config = dict(
    num_hidden_layers=16,
    hidden_size=640,
    num_attention_heads=10,
    num_key_value_heads=5,
    head_dim=64,
    intermediate_size=1728,
    vocab_size=48673,
    hidden_act='swiglu',
    norm='rmsnorm',
    norm_place='pre',
    norm_eps=1e-05,
    positions='rope',
    rope_theta=10000.0,
    rope_fraction=1.0,
    qk_norm=True,
    attn_scale=0.125,
    bias='none',
    tie_word_embeddings=False,
    parallel_block=False,
    init='normal',
    init_std_qkv=0.0244,
    init_std_o=0.0244,
    init_std_up=0.0244,
    init_std_down=0.0,
    optimizer='muon',
    learning_rate=0.0082,
    beta1=0.9,
    weight_decay=0.039,
    lr_head=0.00677,
    warmup_steps=54,
    schedule='cos',
    final_lr_fraction=0.0,
    batch_tokens=[131072, 262144, 524288],
    max_seq_len=512,
    doc_mask=False,
    train_tokens=1328000000,
    max_steps=5105,
    dataset='wikipedia_en',
)
MLP neurons of a small language model. Each row is named by its layer, matrix (down: output weights) and neuron, and shows model dimensions 64-191. Each number is 128 + 32 x the weight over its row's rms, rounded and kept within 0 to 255. Numbers have three digits each. A neuron's up and down rows have the sign that makes its largest values positive.
A block is one neuron, or neurons of one layer that tend to fire together. After each block is what it responds to, as a language model described it from the Wikipedia text at the highest values.

L2.down202:133135074122101096112119156134133156122069109125140093113052122123138149122121116141131178126122153133157148116104133069139126091129107161047124172126114100092088123155145131120123092181188104196092090183130150119087121094174124120166122153165123139150145097152010146106125142148181142086135093160154157085058114160142125132065148130140066180082073136144101112152129171083122138024138
L2.down1011:151084063125142100162126188152106096116101115141115066140142109160108176108140115120075137071101144155136095123129115109149168137129176135109145125145104061157140124135156083140199095156186143132083175131137194097149143140199157148118153161190136175190131092111057091112156141087167131097159127117090159112101121154141057158080152107118123182157114132106157112102146125135118133014032
Responds to: Delimiters that end a label or cell and introduce its value: colons after infobox fields or list lead-ins (Founded:, as follows:), table pipes after names, semicolons in lists.

L3.down182:159143122119127086207138179211114177119106099191105167077172151173184099141118157080111113113110175128127145103071147119145128164111195142149145135143143139094158074071078081098125163091144124122089176125189134084097131119133177098132150102211129094126146142098115132200095147126105113150125142118039097105148189138164133148102118170103072142140109081170118125162099160185100135103114
L3.down584:159116174057145052142162158134086167102128134126066128080062193175170165155122127113163182175107087084158158085030190203140171162153110107127152154110144153145161133021119105118206115107103132144137066130151081091097084113095174100066190177155051156123088103150141136132124154110112110111120113103128098158120161158116140163147085099153087056120124104157153121150171109111146162144140
L3.down821:133200143107145115086137148159095150162090136145073104140144110170188128155114104117145149114181122131173127092137130190083140127173154097182105133137069126094176122122187083153079109164082133101086093196138138047085169094156147108137182143120113091111192055134104110144112095170113104120135139142147073161154081155150158176086142178102087120100125117134142141126082155144057130131108
L3.down918:146116113145176098134078152108138089130120155123076130091121156144101123152080145160171173133166135120221133086110140133096150149152162127148127191073100081099122137216125115178128212098114094147132148130128071169097078166077144118158152110164133144147139149130102164186150110165113124165114103167120128144111169135173113134131173210107116102139085134099183179120131135094143152164091
L3.down1075:149123135141149176145175160198174174144117124163102118086092147118120145133103102132210172159142185156142112097062148098116167104155107142124091155125110093132122096143164122115150150141154146192075134171109127100073092127154118108161185184173074119154118106111052145119099095127131102149081126132123100072061169186179166154168166121153132172103086138117129163138112111103109129079085
L3.down1269:104180199087189115086149119106166142115108099101125119156169089206125117128088109211139167107195137115163098096115077191072098159135154104084084056145149143128168163153129101154144094185070103080077106127098070032186117142158118108103190133147127158066162058188163106153099104116102146096120118106103162126110165177110146117132172116110135118152175158110111143187129132170040107142136
L3.down1398:111187167106118137139134141136143129134106121126154072096161138120116109172122107135142114139130150122132181131123128130090161093191094120069047165158116063089145110102117064082120143140151141101078099111115116086104131114143118119198161106072069085151181146120101158096108104213140085141084141160116134127065135142170091142138140161160119096133124129168128116145154082169121147160169
L3.down1670:108170051100127141099198117107075154168110135056115119146063112150168061148143103147162118164071140150107133115132136117141107068128148128184078146104154141113143126124124122165155105121195151146089080143151126088167085144137148107105178184160063183130122112121065184148092174222174095134130092096103138090089101118202167168133142139119093181114060157140107094113159147154146109148138
Responds to: Nouns that close a predictable noun phrase, often after "the" or a modifier and before a colon or period, e.g. highlights, election, goal., descent.

L3.down174:127166119150093179111067150153128098117155177128135150106169136159134127110104101091087159095145066098183158154068111117141101162074133167134098144149172124113117066072109171163191068142187128139147152119113149096184151174131186131164161129105130120073114154152160109109136161115183172174107196224175166191110117143100141113127149101140189098121124161172196143091143170108137151117106
L3.down231:117117137163148093086127106127076071082072144176165122127107126152118162153109098082124129105060150144154111113096151166078134100085109125129143165115117133121167165058203122209100192160173088103134143091170112087161145069064066135112108148190069122193150141092153126142106068154089165109143131112091113081139100090136180084093139090119135134093089107128174166133124109144117171132091
L3.down312:144116118169207175151110178125189143086139150110072155100102112097155076118154159075176108145135156132145110065094168088104161092158109114136151090130208136147096108126111128099099218186121086178111184128139123095116163121122124129101187102178162106096178097129128177091107111109100137088096134147197107142107154104091148144119083127086129117128102094137044128151018130098135149106137
L3.down641:162129064145082127118135120148132120084088146077066112147075157131105117137166154141132186109142099089130089136095146095091149111111127109176201059136149126141130162093162127102104110118139082126091139141105121167155191132125130167096115097135087044162156203141103116099155145067118116171177164126169154146095150130103153154178102035121101176170165090083100126082164141072094108160112
L3.down722:140199113155098170134116112182135156163091121136148124149046139089179034180168100106194125138084159125156140178126171121163117097125149137078097144185146122049125134117091114152164120115090185133108161137162125164135113105179065146151105140162130134148121127127174111130100161148173131102163107149108147128178197089134112103156112141100163093081140162127187111167168085178127135137126
L3.down820:177132087130157185137122121160075148157122112134119099121154141137136125111114131089165154086130103126076144126126141106058127123156128147125191157086153089167161121118184114178117100138155161130112129126137124146169146122129137096125115091169100122181109104129146102171090173163097055137161118093144162131147190133098136082139128101083136135150132118167161141052148135166113177186138
L3.down1448:115123122086131157136116215092176079171134116115178169138096119164130097109156116151107159148145101152112142151130124135062072084105159025136164069092150111176117113110111104139128121068139108071104148139109058060114152104152090138188109082167056123100111182100171142088104096128138105214213144162136175104156147129109163135164135167172117117105117128122193129119130131132089117123134
L3.down1544:171164145125175116106122221098088118145185151122112146193141117161111091123147166093201106150139112152101078119153157131089133129097128096114140128125129099162179108116156075093124084088120201145105138108150138117119159127136128152121107096125141083140163134102133140146125107165119168138141078118113181138123119142080093134117080068143172112188155108137181020146105135125146143210138
Responds to: Personal names, mostly surnames, especially ones already mentioned earlier in the passage, such as Harris, Brooks and Kendall, in lists, credits and narratives.

L3.down133:096139113133103117114179136179126160169151137077138155118141133119153131089100123136082107110081090142070178116082118113121129117119099158075150146112056142103077115117134125155159112127107084098200203083144155183133139113121085113152064170121151138138137164168115092110088103089150100126118174140094084064152126128184153134091073127146168129155104115109150114149165160130159105125129
L3.down236:142190068150086109154067151143099169152161057072177115132116149164093121123133116127163087119093054134153129160135131124135090204113173151123138155127140127132132111132120134124146081155133094101102164091221110087142115041145080077081046108137232110146178160168089110121116130153184093099180086108055099074109116148142123134118112184171110144163099099156172133129184144146083128199190
L3.down555:144179072149095076125136154106115163105124149077239136138067121154117111165037118150138075141124110093167126123084127199080098144113144144074182127118158131073096080134133128080100116189091145119134132107076084048138145114163110130105035135119050128100103194132152154094121103119214169111151148124131096101100094136144124103070141163133179131077069146166142090112174143134130213184093
L3.down815:110099113141116123152080079143144143121206084152093075141162142130135150192146106170115029123118138191153112145103106147171149160167094078093089112136070155126144096136093156117095133144146165143121159134147102106097171185130067178105060094169189114138126182105152134110043193156069118110145154086087127131083187127132094097119161175099119123121108102124192082123139162166162103187129
L3.down1174:133122133082068145156130138136118140103124116156215151102139152076202125124122144114109115139140088122145157103078125130118156149166161035099093162138104147136125119169102121121057119136078084114093125174154164171068122037159127119186131117115159103107115205154127139130120124167100171164099093151173078161141097182157144037069127149097146179106142158165154107043154148106140100155126
L3.down1394:104204157121096144174165180130164132105116097112149102134134143167129071064146147116094034157108090137143118146117137153117079135084153128094140118113109098144113145162105077131049100144141087155062201035061155142096098090129081182168130125122170170107100139117076166149107122102221126058135127176095145122110134115199144079095134116171122105142186148120169116134149106079126102183100
L3.down1435:081154142156165118140117120154143078163098162146145163142151108126178063130124138140157162132148173113169133153161148217117128172062096107141119141164160068143133152106108143134128155146181146143194095143065106153079115116120152161164161138149176152094111093117168146176101098083174099125077179061114103129165063072113085145135108168162120129141181097114113099096080136142153132173172
L3.down1583:159112152142146140142185137090140119118156190101146103084152162083153169181160119117119128117180087083109126152140164109078055117063150107133134163144104091157142153132101105093118132154113172109128169151113177125106142111211126148136130152104185127111121164204083120090110136113148175154091114173003094144082095170088112121123084092122102140130115179178147188208181154169081164186138
Responds to: Third-person pronouns (he, she, them, him) referring back to a person in biographies or narratives, often starting a clause after where, a comma or a period, as in "where she received" or "replaced him".

L2.down783:114089167111106096126098173069083113085139127149124112138124155106131133128135138196105127106099124080115144137170120147102134092115153134068109113117151163123172161092114142088062196166132116108115125110033128129124102060113135172121161106155171189113151129148103105122152104150146109132136152167131139113109113100171096183130089137097114160139157133135127127108152120126084141117154
L2.down1200:099181144126151159113113155097200117134114228114150125153154121162117121130119146195142122133157086123109148138120170118118154163120125122106153086151131121126140101107079112113153092129171152164160117119146133127108129146103148150136077131137131142128090133126095144118084092107111141149082131181148167188106145114130155143173125164094086226102106096170111154095079170151060138111115
Responds to: Fires on the last word of a sentence fused with its closing period, usually a noun ending a prose sentence, such as website., customers., video.

L5.down94:168178160116147158081108164138106081169155144095115111122114153194117070166148145077120137099146109158107098134162119117138134109142141149119152169161151101172134140142157178150118152148144178071071185138118145121202122093138134142138153150139093153126139160107080152173064136084106122105197115118057084140117096113130113081133186109152122066123164139145185093117104141166085117191103
L5.down341:125074133100105098120087097152142091083135159156088123109082134137131128154182125134171179056115130180105089125176123089065172110091122148104148091204129092121140113072149066052102127138183135152114123150160089085145152150148141116104138125126096108173143159085113133095103153128135137146098151136120121101150132112085129129111119112102068088119119114100133149116086133124098172174099
L5.down739:097128111138145127048133147133130152135095146085061101158140150166165068150127175141208182143141089141108105089146146153048129099175155121142161127083226117184149124107122077175059146071171171192096139126169128165147171102133106154067173091116111136139098185156150111141121112098122117139131110194123093098114172155148106090162102113121110109135102152130166103097153151135150125163167
L5.down1698:117191180137146119122063173124146113126122139073119180075097193167146059079144120139148139171111109138099097122106096149129139078094132118181108158098120168176078079132173072195089109120165111134143161213188156075102100169169125179123144119087149148159147136138128128194148126129147098148188090115091123093135148148116101156117136169152130115086098113133160127131118183144117149185185
Responds to: Capitalized proper-name tokens, often the first word of a person, place or team name, such as Roosevelt, Forbes, Ottawa, Eminem.

L3.down105:149133112166133098136144120022128202094179120080120097138118080101096116163129153162160107074168123118070125177074083143110092117103187149090180085097137173124150106132180163090093088154127087121089133170064158143154158116127120124097137156136178114119135152129070129091147102154053099120116120202131158085154111109161118125152154126085136117120128154120085156084145124176154070049156
L3.down372:144160163105147133071141148109085092108083086159109150175142137108142067106148135167137121182137075134121121128075135147074060163131084150181173152109131122123105135102129083172139078138130089144110110127136147154133088045129162142156094134182117136120095088154137123119157121128156141172153169062144139105127163119081187148105110110144074112097091143099149168135113137110146095179098
L3.down458:170144151205118153086171140103161165145142126072060128170121118109119104117106128116149114165102122130112141109078107134127125108100135137176177118123122117116219149189102110133104085137045098172093061092145154173177140087139164127120103137144156188079098045145108074087130111133169108153092124192142176114159134152161123113124126120113137080110120178021177143082083099139136137086143
L3.down475:155158126151094121084141167182152119150157151207148121095174187150175108127167135127101066110114096163109036177125108124121059112169129131133133120092090091119072172084142153105082163166161093149119137093136089111154114126118094176135151187184052147128151141136144196082170087160149190136135123139090112092086113135103097107165088144136142125115118154133123158084122180131132125125138
L3.down773:144148165131100098168141181122132175097142154128091148142109103110125121136146134123210127152163140099063114142093134154160175131130139102086093104128065126072150213159113103089102110136087149111089121108101087182082159092147100152089164145138081133151131062142126119108109095148130157153121146108133132111093118142121158128159160162141198107088102093053109120108134076086138138081146
L3.down1553:213108127120169186094162104149083139114098112095144185152111092152153128145125182082071119126147149164087115132072129154141182115190109145130080106070134108105154135141089129172138188109115079111174105164129142142204152131086110126135142136124120150132137111149067129158139087134101165092116155117095151099158131103108106137087093159104159152101177086069121134132117133095145106126098
L3.down1603:108159127141139160095129108141134139160161166130111110119145170059101138091137154150111135162110121142136137124064163084129121097130135192177114122184088162155180131092092153139135108106115088153074120140102149188160161110142149178125088149145071101128082084164119124086156188110107137155148113149145122129169112127142137157137069189096122160068176143129099113132138131140104141079131
L3.down1678:185138117170114101108165142134086140130179170087136110127083125123089113149143084056092131147097108087186172141087157109104088170100108109114110095095195101078141112065175097157135059058192104133187169129088170161144114108113133113104135143169129091123205107109137103158150167126096159070127121130094119160123119148116128181077194144155134141080127136129123150124124090114134108108150
Responds to: The first finite verb right after a sentence's subject noun phrase, mostly has, had, is, such as "Star-Crossed is an", "Slater has represented".

L5.down388:151142149079130078076116156157095179166152148132110145099145106159120141117107079141105139148087124156140148106182153153106159141168107175166107097120142152096146100137148166134123081122151097110107147105099107120130146150143172186050128169150147124154116095161158143150173173222130165137129107120102114114111108152138183128112147149097135150118133126137121127087151063090112116107154
L5.down498:167116151130106098109170121125110127141138115135103147162126166159130143138101123141051097077117184111157157118126080122134152053156148116142143168120118111093140102172112058122123175181129108110105134087062193135078117141100052187136140147115109159175075089163106145161144108068106126106121133095130109091071112159126153111116133107133111171137116150098151105105147130091117045077098
L5.down544:139150148105108150137126103116100178142159159166087128179099151105164089095135182137115120069124141134122118108084122131100153090076163141127127000147084108204105122190145128128143037172199118094128167092159147079091166152149131124107077139118114079144117111123151188095128121113133116109102169147153135130146126161110149106112092082115128128130160145133150103142095064138109149138148
L5.down1506:102127089099142113126144123107142142116086176163152108153192180068099147075118133159132177100146186118147143142114102100113087149150128145188155126098046093141071197105183050135172150129073115120087133127068094158113126137149072097135156148106086152131119182169118122116176117139136110128099130101098132205133084132068077124129142122122120068072106148167150130147201127148061117118167
Responds to: Transitive verbs, often final word pieces, right after "to" or a modal, just before their object, e.g. safeguard, defuse, stabilize, compel.

L5.down657:120185083174135098097101163127131135125141098100174109111099120136143089176171156175211095164192156155171161119137100109162121182120090198129117115117174140165188130130084101149167059124121200131154078141103134158108146148190162136143131119127097141086154068083104106086134129141199161105153109159123164063159158113156113125163073156116128145143127125118090131088130108165131075085112
L5.down882:126124140108101155141130158123106110096213179165107154076156074143000158113133124139194162081125227159121072099097113137141141137146185081075089151028123125147115108135068115109136147118150129082133163167126126162180137068103149074133116159149139145113154153141118068155146192142152110134126117119179106150136158122092137150134134072161102183130169139175210097196132093177149129084090
L5.down1036:122113118104173089175155123115104171118189104142073106148116111130122127110108148174111139104176133046098149090149123109154115115118152156114187099110113121102160135171052172088080049163060149128057153143067110213156143129123118120041120126122100145116139076128084139087156134105072177194178107166150130109156118107107154105147129194139178147125166113108169149047142124091124121096166
L5.down1466:152184144082111132146107133113128121110119152119155121154092154133092143099134189128112132060104057109079146103128156106059100107101145036131148071104104084138074114119052119116140116098130150112134087105146112105148116138160178150078100133151117148129116129137116159132130168183086182162169174157157177025147084172149122085150150085092212152102128082021140123157127076068158150099103
Responds to: Tokens just before the main verb in a verb chain, mostly "to" after began, seemed, started, tends, plus modals (can, cannot) and adverbs (ever, first).

L3.down23:123081109152115091157168115084055113153089168130099101065091125134087150096164095152159179118174081115147171127108122146139114104049206108118169174161123157150103140143095093178150162089101114171155116166148120157124126071095104098079153119123135132138105141125128111148131086115066119147138160119127154114193106139128094194157101149143182094132139113120157114101122138144158163134155
L3.down336:174217122201051163087141165130192137114127134124154184081143160108138151128090160118167141132113150146080158114162155130073120195072147107093172118162139109131091113085155149094079122061148153130190082182159148140150080115138142092122063116138137107076096102075120142137183138148141122125129133151148142133137140074106103162133093148119101093146108093139135058137152127160133169084134
L3.down427:075193151155113150131130077132126091119070147164205154165150121136038063111117099132178130185083164093123079090089152120159142116124106162159121148123178192107166148165141137117082098123155131157115128143106145099135135160141156155143101118110183112124116123112078155090119138137166142160153173166144147132136110093159150139112145123112140160114109159116155130117128126108122112081158
L3.down531:125158109154101182112193087135126123117156099129108129125140120167194174159172136114173179109161092145133108112109099119110129143108116127219130127112133165141147087173136104147038161187142195083163098137125164141117167079142122121064181151114194140114155124138175075207162090123089133173151127102171148140107154125098096133192137128127093130100124097135155144134130098170131174128096
L3.down742:095121121143155108140081149140138125070156176161143164137115140091149101138131137143069168126121174138084097140154157162119096131055140111151136112078140096191108102135095054128139112105093108158118112175106172173167174117114106103150123067147117190158088098114060143127129161106131105167130096181097136160120073145145155101105076115087147107141136113101141140128077151106135142137156
L3.down917:138114120108159120144164083128155120099123141121102109165116107133098091173166150092140084091102083128143192108168069106163165122118153159127111123152096135108136141108148101182078129096158145111158114113061085077125084080096137110109096132138176123146197119098113142088118095119120166095169100150129166101169148092155122143121058104062106107089118116149152064153137156066167109122143
L3.down1214:104117127116110111160169070122068182103148147140129155119134134162111133134171169119150122131128128144130094126134070094165142119123120098057111129156141124191139086181150173074141158095094122103114115138140127109212136142153114139139153099070154049117090098125103125111136168129166124142125138151178171124117114114087143078137185122079122124159098173081160132153138114179131133127162
L3.down1456:115127107135200148168126176146095108166158128138107118146183134059173148177152157097149137154154138089087144124118072100100131110104130126142091155110166095126154132118109095110160157118160142154150065105133138154138123162193138150077146118128078132090094074153123143159156066179118132053114128165163138120082141121157087058123091142128127086097104148102136109185092103192126145112140
Responds to: The last word or word-piece of a sentence, with its period attached, such as Arts., boundaries., 1971., usually before a new sentence or line break.

L2.down630:042163087160117089109155150124105127133081184051180112086098146161121112118128118133143115174140041170089084100132129104122084118137153104108158119142129091139132141070108102100146143086104057142086166149158071077147065058168146176131151136150125185146126185171090139154167095098120129158122157129082161113164092114091129100082069135054110132120127130173129126103164135153133146124174
L2.down1426:142112096142153127158140147155170131116131116102108110144126116166145135165082149151146153110210180127128114140124083094105142101127195115141089130103111121192161119124101124151202107094109086095098152108041121139140177077156114176143168107173102134188113162120127050107095131100133146159124166158129121137172141161161145176153087097130105130185173138128126143162089141156078121106147
Responds to: Capitalized proper nouns, mostly people's first names or surnames and city or county names, such as Adams, Norfolk, Sheffield.

L3.down82:092046151159156155147115150062138168162185132107106132152133143073072103138153120108113115129088161123109112086150128158098185136079184146116138103161139157161136089124079108093094103147159080099124154159138105061121092171094134133092121136136164153129151086152123136086127143112084113152116140118093208155144132162140119177110148137111185146141107130084156104106128115125166108148093
L3.down112:129133119112139147083128084127071118116106116114129167134108148136151150144121127109128138149148147110164101104201103171116135112154101142069145101180191112141098158124098047101104096059124127166088109161121114188135149168129093138150146157125175076157127130091105068116105117167145168082134116094138123143155062145152126119157145153159131110142132130161070162142054132116107144100133
L3.down137:104178118147138106150132148092150100100132138168111085162069127119162147133138161125140159111155094104106124184140137155158151150124145107120102106148094138136122136074069117084120141141169135164122118096117144166123121123161118172104085116167123165092104081131123152143148131123141124171114142172105133081178108163168186135095106172080070204098143112115167158157097129118127170147110
L3.down172:084101091131153087099098146114165138156139072117120207182123138101147139124073052127139175184127137124154197082171192109100148161134125085152160100113071065134152125157100190100123096129179181186085153157120082133087095127139056162169128121154032097128117152172085122086137114126192091156075111232133101167107138171117083147139154191120079129083096140146134127169150108196129120117133
L3.down700:129129122134122164127177109136198161064125107109104110103129101118137132091167094056095110131114120134119125125163159161153112199139115072169144167117167087173149095120118157111108131152070122116095126124097139073158135108131093125157139116082173253139135156109073181113132167131111109106049141134064202080110114128146139142055155089160129119163117108121156118149125065171122163159150
L3.down874:096137146188104083108137086171136125144124122143070097145145131116085111142167132155125169127143102131114072167083146138104137161155189100142183126133117095101068125149101172140097058087097119072091102157123174141158098112067189063156170101080127123108133148086060085177135133102136132150138109105130091171109151160113117168126158121178136113179186078103175133190131134122071124147102
L3.down1199:103165125090158181135131112166155120102218084129140135125087151141116120090203107154158089130121140159117097152170144132125151109134130125117119119107051158093078157085087176094131098147118140099159125044077165051177076170157151127153210151094097154118128150112127101133084159129109138105113152136159126166177069136154146144120137175096131110090121144141116144156155122131153161174163
L3.down1212:128162105146146094102135118091101162119148118116130125128103144073178124095139155171057125136175178113093132145114102158111108096122135103069141084086141136111154127173081082116088106144130104116141102115102112153164123126124100178131136100146162143121107099082135097105112061093137118136118207156187138089131112133132117156152099145150129196159086145110135120116048139140145143103124
Responds to: Noun or year token carrying the period that ends a sentence, usually closing a noun phrase, such as Festival., courts., 1975.

L3.down238:195139093075081158166149100097147140145089153191153090131111121094143111129114147185139103201171159146173150059094068130124160129095118083119129122106156122078058127106120172100147144120125109119128078150099113138087112147139131129145123172097069137128067188197132087109167112113095089119116121074105110151118119137122148162128092122083088180065071137158172135089177102118105124061100
L3.down323:110188140075126076151168109144097114104142108077114100181145130146131152099071127093128119102111124114146079168064099150175147131189157155106094188129091109129156104113151142139090097121143114143131141136133112088168089091154151088087150143134130074151095130095148186104123127050125175188059102119122100129178110169120093162136108101099084119064091104103132111123093124122121147130134
L3.down330:144208097099084119142074109116112159081121144171161165102119113122105195119159154167110121191144114088116105135119071097115129170179144168116064142115158144144138128179069116126173070108110146167115165164129161112126109131062079117145097150152190128125133147122099134119164190162119124112085158120140127151104200075175109185147081119154143166087102127059079128159149158082123136118096
L3.down662:171141180123098156143120146147130154113098168131135098134121135156088150090123133128150086091135108144120094156098088114154130110114165127083127120085164098092106168118065088129090083137135129115092127157073104106143136112135157180074185130173157122139097070110173089108158080110090128127117110144153162074086077084149142126129124046121108084137098105076133092105128130151134124000092
L3.down769:094152121120089130124134094116127180127134148149146092119128152116117167120054072106106103139102110113180127176080047112146099083146146107140178078170179124109138061166114119205097081142149106153088161103155146134168091179154055109134102156143155144166121118152111139081094149127131149103139109117151137102154114094079068154124198093188148155145142100162171109138148153119109129096162
L3.down937:164214117097131109123128142179175148071109124075159120094141122079125135126158141164163119106081159149088113142122162160109068121146145108159144099130135133141096162143097127102067140155179141126115183084145109128130101103136138105142137109049132109122138092142133097159096135140072202077141165188122103086170164124103130111171165078111133117126138114070132193108112130078112177140119
L3.down1326:140078140132117132076189118198147159117131189209143140135100152161113146145155117095068132080097118102151055165106097135139158155190109117109194152108140124118085135116125168090175134141140114149068111114186102133111093119037115158109152165158126129128101131098125091135130090067130127091113187119177154126134168101114165179128139110179126064138154182095135138160146142090068131130110
L3.down1672:151169104070125147142190117134140196154189117152112122149129143111183061153141141093163083160114121130180103142138100063163125129167092042088127113127163116110136123145145159119101136084151109131122118135246143130109137156041116140094134123133117136187112144130108139108191140160079144085163107103138102109079174115184138226144102129139086103160140108150156219113132098093148161118146
Responds to: Common light verbs right after a subject, to, or a modal, such as make, made, get, be, performed, with their object following.

L5.down149:123133120187186188117172145080141137137162188129155143096089096141156118151114149129102155098129128129093134094098132159182179161108150132190119133126139114123188115144145127113138049152167142157136134140136146140128100102121134184120117129105160131161104108128095153144071098121136134093148099173113157138123133118144112104148163119087144145082112121120141128099090100083107190136120
L5.down365:143125123132119162112161120105140117150140152139149130201175202161110128100065139139069142135082116127152125099103186141112108119114152086123099096082127145100132147136115157156137107109115163151115148125176148141124132131115108152108165148123111163189181114122145144188127166110139134109091121169151143113139171186068176134157118173162122126115112131107115124134144142092162123155124
L5.down1259:086108100139086163062122102132136115165150126124122176206147193166145087115127171137057137161096128088150168188084184131167115112124143119161129073163159165137175129188071086166136086159105139137132076157089118132172159141167055122142099121140112186120139162171126119114129101138165117105150101185133132194136123135129123138160154174103153136187142165149077104137089129126185137144134
L5.down1315:189173154178099135101159118141092135111116104157175156160175124113164079122103119099085133110126143113115181132133114103129091103145134138153081133077184166074083209125120174173116125138108157197101137093133128126101132169164140136111143123162144153118055064130147126177119171124148142150097137144168181133146168141144135113129121138127157184081137106109123080091100163118097141075137
Responds to: Closing punctuation, often fused with a name's last word piece, ending a long parenthetical, list item or multi-word name: "Trigonostem-on)", "Rauschen-berg,", "Calvert County,".

L5.down438:119158105141101145137141196147175169137076132133102096117136149178128110136138154135129131167092192065163044135118093107125078161149136098088104137187129101071143069103151128133207057133117143089090090137153112175117102167104083133124147094154134176170109117159103146100138114132133114146148172153163176143116103081134138151140140134153065107119162126141130165152100167127123097121078
L5.down502:150144122118083135111217140133160186161069089121138116076053129116127114093152136148153148129102191125135158148145074099152078070156190120101065102120124079086145093134162093157150113062133150164084107081174106126101085109178107096156181188136089182123109150096024115119102146152167133116090114138089111126050144109186111145148139118122196223150127148081056187114153150157109133069096
L5.down1189:139104113166149146087136114164118108153094102186138142129157115113154076076148117128134093149087095155107123088110094192117152105082162108101111118121087121126101121128132155156148124147173081079140092075109086147148155134120088108141105122150084118160178183097118179050097095118126123146121116108121146145086131139189160164126204114189117163130107156140127122091087137162155101101121
L5.down1546:111084091100155116080123139113118110139126159170130127159122124086144167121108154148125134114145137065085143136089113107121141049096101115082150096136128164138120125142171137130085084079222168154153127175051121096140100121148107212095137120126124144141151090151123153151145164095126155167139115154156136062093079125132138127076165135127164196134108112118125064112111126118107158128161
Responds to: Colons and linking words ending a title or list-item head, as in Madonna: Icon of Postmodernity, 950 Years:, 25 members:, also since/until/of.

L5.down138:137193095164063160058145143138115176150157176153100098115124133109114080146093157062129091113091138114061136139137133118110132160099088096137125111126086166135169117133152133117122119118077130145163145159147210158166155071125119150109123159145094158150155111126064165134164160131131172160108132105129175068139139113145187155061080137135112133192185128100181079217133135151092125132105
L5.down150:168147089095091123111132096122181134116133135134162205129114141181077106125071143197092094164110116084087150099143116177089143120105116137132162079158105174100159128116102086188150126125139094109095162088136142145130141125134114133189157073100167083173086148139105116129153121107140134127175184093112086151192167132083159134089159113137132168128142168131145139125163156158139099146089
L5.down1396:081155155137130135077129168100135150135147166104149099125074144113070126111061142148162088108162203175131110131131141166118164118121132130190086075150156116175120150130048203097107131116103084149127138083163136102124094134208142163111101150118184133123134132139040107137148140119120138138122151157135153117148163097220120179128134057052099172108162125146171128148130140131129114184126
L5.down1422:106134099137125092105152169178141160151133117118127153134158137158102073073130080053127151154125165154099149124142152184059096139131100137118138154087092091150087134123155101152184130183083103143097122106185100056145128096117175118132153128154141061115095100135184055134122136153183105170123130141128147048128155139134120130178071103085219124115113108134086134101135100122085204140152
Responds to: Function words that lead into what a biographical subject did next, chiefly infinitive "to" after went on, wanted, decided; also has/have, later, and section-heading words.

L2.down460:097123158121120158109149070113140166185160111127178082141097118160155086090155117160142071116179168110077102118122075127138104135149126147153102141162111086054137083112146118170140200111119137102119098100095156104130109107131112069074117111147137172153170107141084125122115150138123147108104125131092210154152138098100173164103165099153071146134145106149144131123180117119096205097106
L2.down1160:124079127116090153135207163134107148088134118118168133111093141127134109086123142193096119087150104168174139183141098073115166158163096115143088166109117193094136146127141142173163140138124154142167170119155129146105114109146153111107096110164061121165175168149150117139113110121093112114104179122155179144138146086146042131160138126104170132137138129146092140092176149073171139122124
Responds to: Main verbs, mostly the light verb bring, and also make, take, put, turn, that form phrasal or idiomatic constructions: brings together, brings her to tears, took the matter to, make up.

L2.down163:109169158080083106071206135136074136116140111111113095175127157089205144131160140099063137109114068130156124065202145123119122064158117133092153149134149164197167096109077121162146100138107113129094187173063122116141114143192150118116073096154131091110112147132158142211116168157119088141102124107102132137173176155163145174157119134114119176096094163132164095153110118145121149098187
L2.down1267:100139101162112092114053122088118136114164113125109177161107132094156116117156085083053115073133131179092157125153134137141157089113127100140117088163092163179120135126075075123085072119137103129133135143141121199137128102105070172096117152187131160170099044124087183120146118103150132135182156148135157166105112127098141156125093171126176193149129178121176130158088144118090191050159
Responds to: The last token of a sentence with its period fused on, often a word-ending piece like -ers., -ies., or a year, as in own'ers.', 2016., Berlin.

L5.down260:128146115102119104095129110123109185133100105147158057112153095144118159072116116177111163120147092088084057049066142126153112070146178137114111058089138121151106118175096160123125135136151126154115074113081170157154086085138064194112128175093149125121081122137132137101110129068178113128150099138101118118088121091152139193121139125123101136116156151116141119128158127158115098129140
L5.down478:080057114074051150137149095144125149137138109143122126121075127111160159177148170161085090120091061115095157115131055148072105159113117152116107136097088161109151088165103148135148112214102135166130153166073105135128155172150141210116136151153123125124129092098148107141136066109118090102191130117100118116143098107112120070105144130095113119128076115093144149132097090093099131133080
L5.down836:138101132143168169193096143178127181138113154210080176091104136132096154156141185168149100077180107129128147090176140146193041215138136170131087166121160128160146160182141128174129121148140156175129118136127152130154114190112185155090131110120125142165135086101145119160124092193101099089156118106132174130166135126121092131090141079133104153154184125120113174139130119153101116158138
L5.down1088:092156079111154095125110160135150110085099137144064108081135133127143144085166160124110093087166111138085163112109156162152160192100136121110120106138134087154146069209130093083080204088175130129119136169153128121066073118121115085082123114088104168166103149173153161110122140123141097134175149119118139082074130176142194139104103081101151145098125090115189166106176146139140172095124
Responds to: The last word and comma of a sentence-opening adverbial phrase before the main clause, e.g. In 2020, / In other words, / At this point, / On 13 March 1824,.

L2.down1207:184170112199037088163148219086143103092085130117155121120166151128104116131121129115124100149107149097183158208110034111101075178027104181117086104128146093164114127052152144125073115153146093109128174113161177165104108092140092099143050107079179118114093147186110118117059182195142146115113146112122111115145139127136190149132171158164146124105137172125158074170196145093148155154089
L2.down1622:159159037192115103168148143106087127085112124164159196140105157118117144042175091068088117116149084120110143181079076155152098216153133144142125130110145161164133143112083101173117117090117110101099162103124128181107136109118131098097060099123136135157197177081106131119122109085180095114117125132133129050138122154148127125126091108122129137175082140115140097097148099065142176180126
Responds to: Third-person subject pronouns opening a sentence, usually before was/is, strongest for She (She appeared), also He, It, it, They, even as word-start pieces (Sheikh, Heian).